{
  "n_layer": 10,
  "d_model": 320,
  "n_head": 10,
  "n_kv_head": 10,
  "head_dim": 32,
  "d_mlp": 640,
  "vocab_size": 8192,
  "activation": "swiglu",
  "norm": "rmsnorm",
  "norm_place": "pre",
  "norm_eps": 1e-05,
  "positions": "rope",
  "rope_base": 1000000.0,
  "rope_fraction": 1.0,
  "qk_norm": false,
  "attn_scale": 0.177,
  "bias": "none",
  "tie_embeddings": true,
  "parallel_block": false,
  "init": "uniform",
  "init_std_qkv": 0.0212,
  "init_std_o": 0.00475,
  "init_std_up": 0.0212,
  "init_std_down": 0.00475,
  "optimizer": "muon_variant",
  "lr": 0.00658,
  "lr_mult_qkv": 0.5,
  "lr_mult_down": 3.0,
  "beta1": 0.93,
  "lr_head": 0.00547,
  "grad_clip": 2.0,
  "warmup_steps": 200,
  "schedule": "wsd",
  "decay_fraction": 0.864,
  "decay_shape": "linear",
  "final_lr_fraction": 0.0,
  "batch_tokens": [32768, 65536, 131072],
  "seq_len": 2048,
  "doc_mask": false,
  "train_tokens": 902600000,
  "steps": 12500,
  "dataset": "wikipedia_en"
}
MLP neurons of a small language model. Each row is named by its layer, matrix (gate and up: input weights; down: output weights) and neuron, and shows model dimensions 32-159. Each number is 500 + 40 x the weight over its row's rms, rounded and kept within 0 to 999. Numbers have three digits each. A neuron's up and down rows have the sign that makes its largest values positive.
After each neuron's rows, "fires after" lists the tokens most often just before its 100 highest values on Wikipedia text that the model never trained on. A number after a token or word is its count.

L3.gate314:582547547481480538484483470483477489439439480538481471550451539455495504517465467497529489471566526566622429438534497537531497460538527557487575418538465482480420541533532536454535586493435451477554486440487485538488457508438485545473503539571541524585502511498510520604502436489477463535392487539569561504450488509546528390507465465471543477422522415463533547481511526466477483548511
L3.up314:564561512505548475513535536449503477467492494514390485553491435456469562487451496430449505531517497421516512473528436456476540483511493505528490491501438496441348454517503520447486525522517496532527575433434494567550508492443447490521440550542523528504508493518482443491531506615572514459427509529398508545495484505517469534500476478505465488421473460468478442471456459546518524450477
L3.down314:564596532478512455436468483477503490483501429531538489530534554516470580560480448510489539490485461511487539545545479533544505537509506464482456540530531548546528492496490506510406552538471512503575468539509484483555467558486582545469440569448528520560427510532438444520480462529494540448394507553450542468538433482505517453526547498517535542449507483519489516473550561495407490495402
fires after: "-" 33, " de" 10, " (" 10, "\n" 10, " \"" 5

L3.gate57:488466467505541533503460491463494501473481489450484452498523463489481537517427471508469490422450483507543487425521497563522464470530507411445532418535462532471539573518482433505569502479477474455511456504446518531529559496490467515465494514498466478487532435514439518483532540503504502524515478479381444472493546469538459473481422454527494462517476437420526487471583502519453512447543
L3.up57:508522482508538495523535514481489510507491513526480540584468450470489525614526513531470528467444502413501474486496496493525459468530569542478510530532417477523542535473539381525536491491482436521576439493454506462444493452511534566517460475453469474485483554453473493501518541506462574542520430469490463501417578533519515525579414548495488519527473557521461499510463504549440478424511
L3.down57:547572479455497463481477547514538468545477443489524531551533555540562558488523494526446517459488473498544469465509527523517602496512460455553559495391508519499501487536451558499462441461522558533565465564484539538494538495414477525540449487514537525442521480536525483549534559475593451501504513500488481473466396518480480476506533454477470519517527518416512524529503537495457488565458
fires after: "\n" 100

L5.gate161:488430500419471552510516455440549533525579526542493477527460542552521526510470521555499494531499503540486573510488452507562486471465569486571402462490446520558436553462561522508500456530544453527510432527482566498483522447488464474531482562490559526516531485487493465556542535531498544455440479523428500536523513528503530455501536525522536547510511460475481486547471562558534506499616
L5.up161:510567521500451512522435479541524481510512529456558504521541533499448517548447463440519518395498496500503470517532579492464507476537417502441478547514496455460462483550476400533515581507494567501506554521590471501478494452547512514454572459433472485517468499514474510480475461520520514487510471546463557474477491509499535520410478510555386545517480438484438473450530443460503418522451
L5.down161:517508540487402519533496473482542534495506534394495493479519544527510515486506508483517485486553515540544479486515519500444566566539539486433484500551465492486525543435420424486515529507467557450545460469524467436486497472519453534546516474574491477507567549542477481502451479602469485464547508539479448466489534501467530516583450478511542501541580520452542476475497508443482484518501
fires after: " " 80, " |" 6

L3.gate520:519491501498471433509540514449519503509518468467438444528529539482489448475418516540548439516499546455477503514466517572529496483508463413464464505568525547415537559543459439425462530503435558509529573474502506564492481564493503499548462476500519522543473532549492553506472489454519502571551523501541588435449476459500479519543495430465453564474543489537550484557472522500579448526534
L3.up520:454498530438498562486474457499472464529496564481485427548450546403556579458483477511427460489489485507475446490509564533451545545466528534475563540539557449594557539498482527445472536507469475484474465459512520507512529451493575484615473491531451519507496461505542480528502453529530500570493472530583498459406415441515525568529578501476477504464463434467518557535522470531526529433521
L3.down520:534527451470516473477496550490533368563499458527520535516515444549590537512574460476483507489462485519510529596546486464575533473592433472410534546444518489498445484556472545502529455496449486493502501540430554549561483469519472480544533536586522537566478418503539481515486490543483445576481542476536532560416491423526507538475510481439559505460493508560435486505523439541532494528574
fires after: "\n" 62, " the" 7, "-" 5, "s" 5

L2.gate599:502409503446518474490567475454517445476523562442454523571538514584505434466582495525533466512541527539523544457424465453465500501544493466515511551515518505492477480569437568495505553498528493484474443490500495529487537493502507441580573469438454500514518468497503478541511471490513442502513584478502416439445482489502521487412491519469494519463489588471521489609432494412509583587455
L2.up599:473508556553512474461522542443502502502491485517523498554404511491429473507518453468526559475478558534525441549551508461463471595544480504469521448496482452549486551478527418543467498533513477532501460485510494520448510540509452458492417461473477494457507471507567480520488525493577502490466488465482498505509476460549435490532481424513530530531476536523484468596522566419481506564500
L2.down599:428479460505476489492572528501513494514531529458488519442468532549490514506467513503576471489492560591567514538514481499519460479569546458435504495465429485470521511545541559493486576443443452518467445533541526542409485497541503509444525519378499548502463448560500473509482517511578462510494575499539524502439468503509544517502505501518512515489471526472505513492468439556480523576459
fires after: "s" 19, "0" 19, " H" 13, " S" 10, " G" 10, "g" 5

L2.gate505:509445544521446467572516458415446476506510476499549423471529552519514460509472478552513536436512542514556575427514547561507516428501383474491504511416565531473409502472490468493467552467470459475555502491509513582506540473539448492464474502488469482522556454538500449486512538517433556529481461428535491519489472554507460576472512416551487494548504458441481492530513470489505403480496
L2.up505:563492461542459543509454494406563448518522531547404374520546475535502480541569493525516518505513459474439494455474505523492462556506465477506569503479539437534477538502583556483494465498490510550584527514539455488496485500495570543589461532505457483494531454526569431543461470435524504502489529422560517467568448507518524439477471526461548453469535465447531511513481515480502487430548
L2.down505:569538534495446571545459532447495578561521538471473529523504437540492524445473550481574480490467514511469449442549494483502455488467508551487578540529553523471412477507532504492450430430486506554484548494559507527479541503519515523625552522519484501540535523479491487441463515442499521469451490510518462486509475461511422501446436496477509479488544537430474542467480524463462542478450
fires after: " " 73, " (" 15

L5.gate117:504494520473517479403548434539584445502465457481420530530422425505423461583503503473474571566499524471520480463496474473488548518566497491536484432517502515558459561550421437508569478486505528422512505540525464552499488441478494472530439528508458473457508526483462468485459508436510487418496481511574475491423456506599517520503478416529562486424515546503434590522524469520545518517500
L5.up117:488572558468528514507404513435535503501529429486477516471460449518483511487541527459435466609572477488480488507469490505475497572529483447468425498566607496427512466473475533481575503517541479462499476481508480496487545506493458417538508511500475434533512507555449521541460472569565514504531514540443522565542446482465484552495536494460479528530542545469462509475529546482380535442491
L5.down117:482513489521493503570476523478567509473535510407496451491475489543409578532436435502458457497477460532436459480538541559469518498526554482508484507499451454470546458504454465510551496465561460496472464500461482522511504465593507508563532524469537509557476535552487503522514534512527492533477480550498404527450459466472462440528463529485535512496469527561516531505531552532493534461494
fires after: "s" 38, " S" 16, " Han" 5, " Na" 5

L3.gate191:548460583502542496531483466497474519515479423491503508526453555516585507538469513601503437516485434518516473478515474520449487508571583460463548514425529508499463438529468479501509530470456475472554505445517481457556525569531470464437543426461499474464527518521448436558520493488416523544511504480471391594518440522459522545479476458436497526496474501428456525559470468507630430557617
L3.up191:489510482514505508524540467540432502513543526535433463505485492471556531557507470483537583500525447427514440496486601503448475503475567548553525518492475590553528421549569498468520584499512463505509458511519500509568428504460550562527447477514462542458501481496503513487466524481443448518456491479529499505579441552436558503442489446499508474508559559483439509553374464482464513474508
L3.down191:449466461478524530432519523457508535504501526479441521495446503468520487502440502486494526496506480503549479484512525508492429557524594494480583477490557552491484506526510506516468527515428418537529500483477475473528580445602515547455526513489441547580528494516530432502514517513559546538406452425474516512538493499595481480485468551513520510548497489485503534476543459590468480504460
fires after: " " 47, " Z" 9, " S" 9, " T" 6, " C" 5, "0" 5

L2.gate355:539541496499500514531557473445495487513482509505446439537499490499500480535528552452548480506508557458456498482537481496531488479532495447537433501422462490473479428534495483475409444498524486435550423501515505564516538488388485596471446445454508486488451429492467500488541520536517492446527582498518490577504485499479542484509491495578428511467477516430524495434541545524610522520494
L2.up355:513535491492446502493536450405456417477527472460456460509439482483581487542458514453523542531430501467458455544494512534514504529533502479477500481526516442478434441456510388535429535405526539484484543458573522497483549496449499516519482491509495476477541523413521442515532449456547551486527476481509471483528482458455448482574441497496514482418465476445523553524483511518475518516509
L2.down355:491505521462486542554537488511523512546396471482520441515466540472509556564481572494554499453488503531435496511417456495526489386499519478564493517573484485507458453388485434497434525508588564490467523441463503489482529484540491523523444477542478480538560496489450390450495491484498565482483524519521455466474565414495488525531438560419520497528471430517498506530465511474488521566470
fires after: "s" 35, " Em" 18, "S" 8, " W" 8, " " 8

L2.gate192:535533507508483524513402419534495535516569517503499506450456501465493512556481485551493539538456544529513475484453498429490578545579502498434510488480422438453557535559526552507565530498498464468520573551540522535507504469514549552505468486627473468498471471489418498460540483493463502500534545467568463504474500548461527431536507504562430476499446520575529529499494505475485495477502
L2.up192:538513583488476513493411472516518565520582492482526527570453524446509501561524503495497519524471545601497563535498480548560488462545532495505570504493461525512515471496463490528496522444479402480520450500529513557540483502528495531507408483455500394545498561501505474468509504592508525473532508441505456494490488538481546517528461567476470508532515437575475515478474498475437452479479
L2.down192:494491539522437464454453483464592559520540563444491502530495514425518527543461514470564511537511529573478529529503477546506459437573589429507544538487447475532473539528510442600494449514529487472460504497549480543500492472583517442536475485532541454514516455469494494550484452534455517522497564484567500478545480494475580469493507518477457483515492532544490497499446497496523585467510
fires after: "\n" 60, " Democratic" 6, " Republican" 5, " |" 4, " Qualification" 4

L2.gate487:472531512495481578533545562451410482507460452484473451532488465456543494515470564451531542524465475473579465476515526513513482544500497545503484556440421505528575560493478541474552484478472474528485535578513455526499537535544555553585491501538456485500511537483446483548468493467483501486565554483536494569501492503469540476512490544487454536552457475574496557529505536478546455506490
L2.up487:513469539479524473469532543557467484545501564477538506522515522486551449526474510477544480517561504524470505572485472463563464519487538504488436499485482531535491482533524565497471502509424487510531497548419567507511500512574566470522550534516514512525532465582430512376465476460467555463539473506501487435480513459467486514486574415524472519581478513392470463500494534567500539506554
L2.down487:541505527509429526566567457441469563577479527440496482542452510406558496516553518451562498483520509578554452534514470447508481547453509473508429544468491527557543507419478571580506534490506494442544562478439531455481466520505503530532589541540483566499533596514493468516525511476485504510449519480510507451535493442414494497520594481518557483457506492530491458473462522565443504535520
fires after: " T" 27, " P" 25, "T" 13, "P" 9, " p" 6, " S" 6

L5.gate580:523492544489477536518479446466496430489534552531431543564532460477540501456528572504470494498531547502504507481520473468534476516550498465495507521545511494485535466528495542498517605456524419467528483521591498435459449416511436478528499535504498473545461510520467483444512506512452476507391558517519487442565492529568523473543546536503441513487532487491536480513478470530533487478521
L5.up580:405473510559505471559468527462522489511500482533519596531515559420488481498452509481452485532483515531510495502480449402442483539463530525463562517527537545511456497525518517501497492476548547540520486538477525520463426467557454520510573492493464524484442551487518469466504497533428520565439519459501523566544522536483492499450469521450489478460481478502498480495523558560566481406513
L5.down580:533538473547414467528508492496527406493509485486501493548515525518527540478470472460539488494560479611530379460481508455445494477552480513441503515555485473519543465520502556573443509472513507558519473490559505487542458565415480499444526563504493484453520556520546535471505510565473519470513493483563515460517437572545556452513528536506496475483478553489499546564470505474530487539521
fires after: "\n" 20, " at" 11, "|" 10, " for" 9, "4" 6, "---|---|---|---|" 6

L2.gate152:494467499503438546468441544450556509476488524490533446465519428505506474478480583456507520553474543539537512485443444467543524541485506433377498507529562493442427479512500517515517460490439511548512458521467497535524567508501442482493472469477445510483510508509515526426473526514571563538580446535395520444490529445565538500495562444483545506527574458495492494511496494502591455509418
L2.up152:554465547490535531434547413492496429484497441484523519557526474513558434535478537521451493523524461498433465509488473553498487501532456519512557505535449458536387451502493449495433475567471533522447441528516485540486447484462473490487549528439484431519519532469479453475468498457496519501450507528474433503533457475552471524434526471492443531477514509534414556433451454558519572434490
L2.down152:436488544481381428525536497552535505526509451441557458533528442519427542484505460473529522491494454579474532515478463485482438521513543419486435513439547454499555493501478481567481554515482497490455477534440512515499417518512511419451502477494573487470488555542463556471551544552554469488514479465547542460497492445496478451546504490493471487476444498490537496518473521594501563463484
fires after: "s" 27, "S" 9, " P" 8, " Z" 7, "H" 6, " S" 4

L3.gate595:493460528528453529505473436536582482505457524524505463522483495509520498484524520553537402496548511469485592540517578474517556479435476467515495494474471511490506495485553493458546483457517493461490438529520484550519530503530465500475538456537462544505498455541560506486521471469500547463449468485507548536492537471437499492480515487533568503520471550487520557481578491552493485484471
L3.up595:493431479504540459574580469545511551515530533462470503521510495530514515477431538575419543544508489499474472500548506540481539516437476529510473463489520437499430457530524451508497493498461509360477498520524497566509543548472444520476475535525582488488472473541521527408448504457473526486531473537533534485537520391537473536507438496569474506524484486456522504490504496485510429565527
L3.down595:548484451443544493527480531439490570486449518413485493533453499540496500484533502427479436496468468480502449535508392511507451507528438466549509416504529452501533446482490451488513502505549565484572402479412475504571562515527550480540481485552472506552506565552500514441547511531428526545511521548433456542498537504488471528517495489452497450493515500557579494566531518482515483495514
fires after: " |" 30, "\n" 20, " " 12, " W" 7, " L" 6, " Date" 4

L5.gate615:482459470544583480512517457564492549519487498509457425523469568468477542456555532531474535496477460541470452562542512508446528501488524526519488523436504523505457471498490489542527457480526450436497480523477485433543482488452529587543512519495496461464517514595535481508459599422578430515499556439522532456456458500491526462557525462538458553520516529544431500491513496525529464463413
L5.up615:479465438578511510557537503531452444525538491486419500540417521496569495411452465562515433500491507473566444584466519528491508515564460447460488535494450524468510541524461480535546471438557425528477389512544505482539481493521437459526489531494518548548492536482530520529499442450494555595493454444518457457489476476522539489485510500515465468479488558548548467544515481480553503551476
L5.down615:472478420542480539486496448470515507462447505447386562518467522476548502491484460554507454523384560545508410577478486487497460495528504443469484543569513493503558436483487494521432456438524493485529511505614463527555584480506496501582461494472621514526506553485502594491497437544446553502476537481475477459517546480536504438537500550501552546454534570406542464552542483459494482493549
fires after: "-" 26, "|" 22, " Total" 13, " |" 4, "\n" 4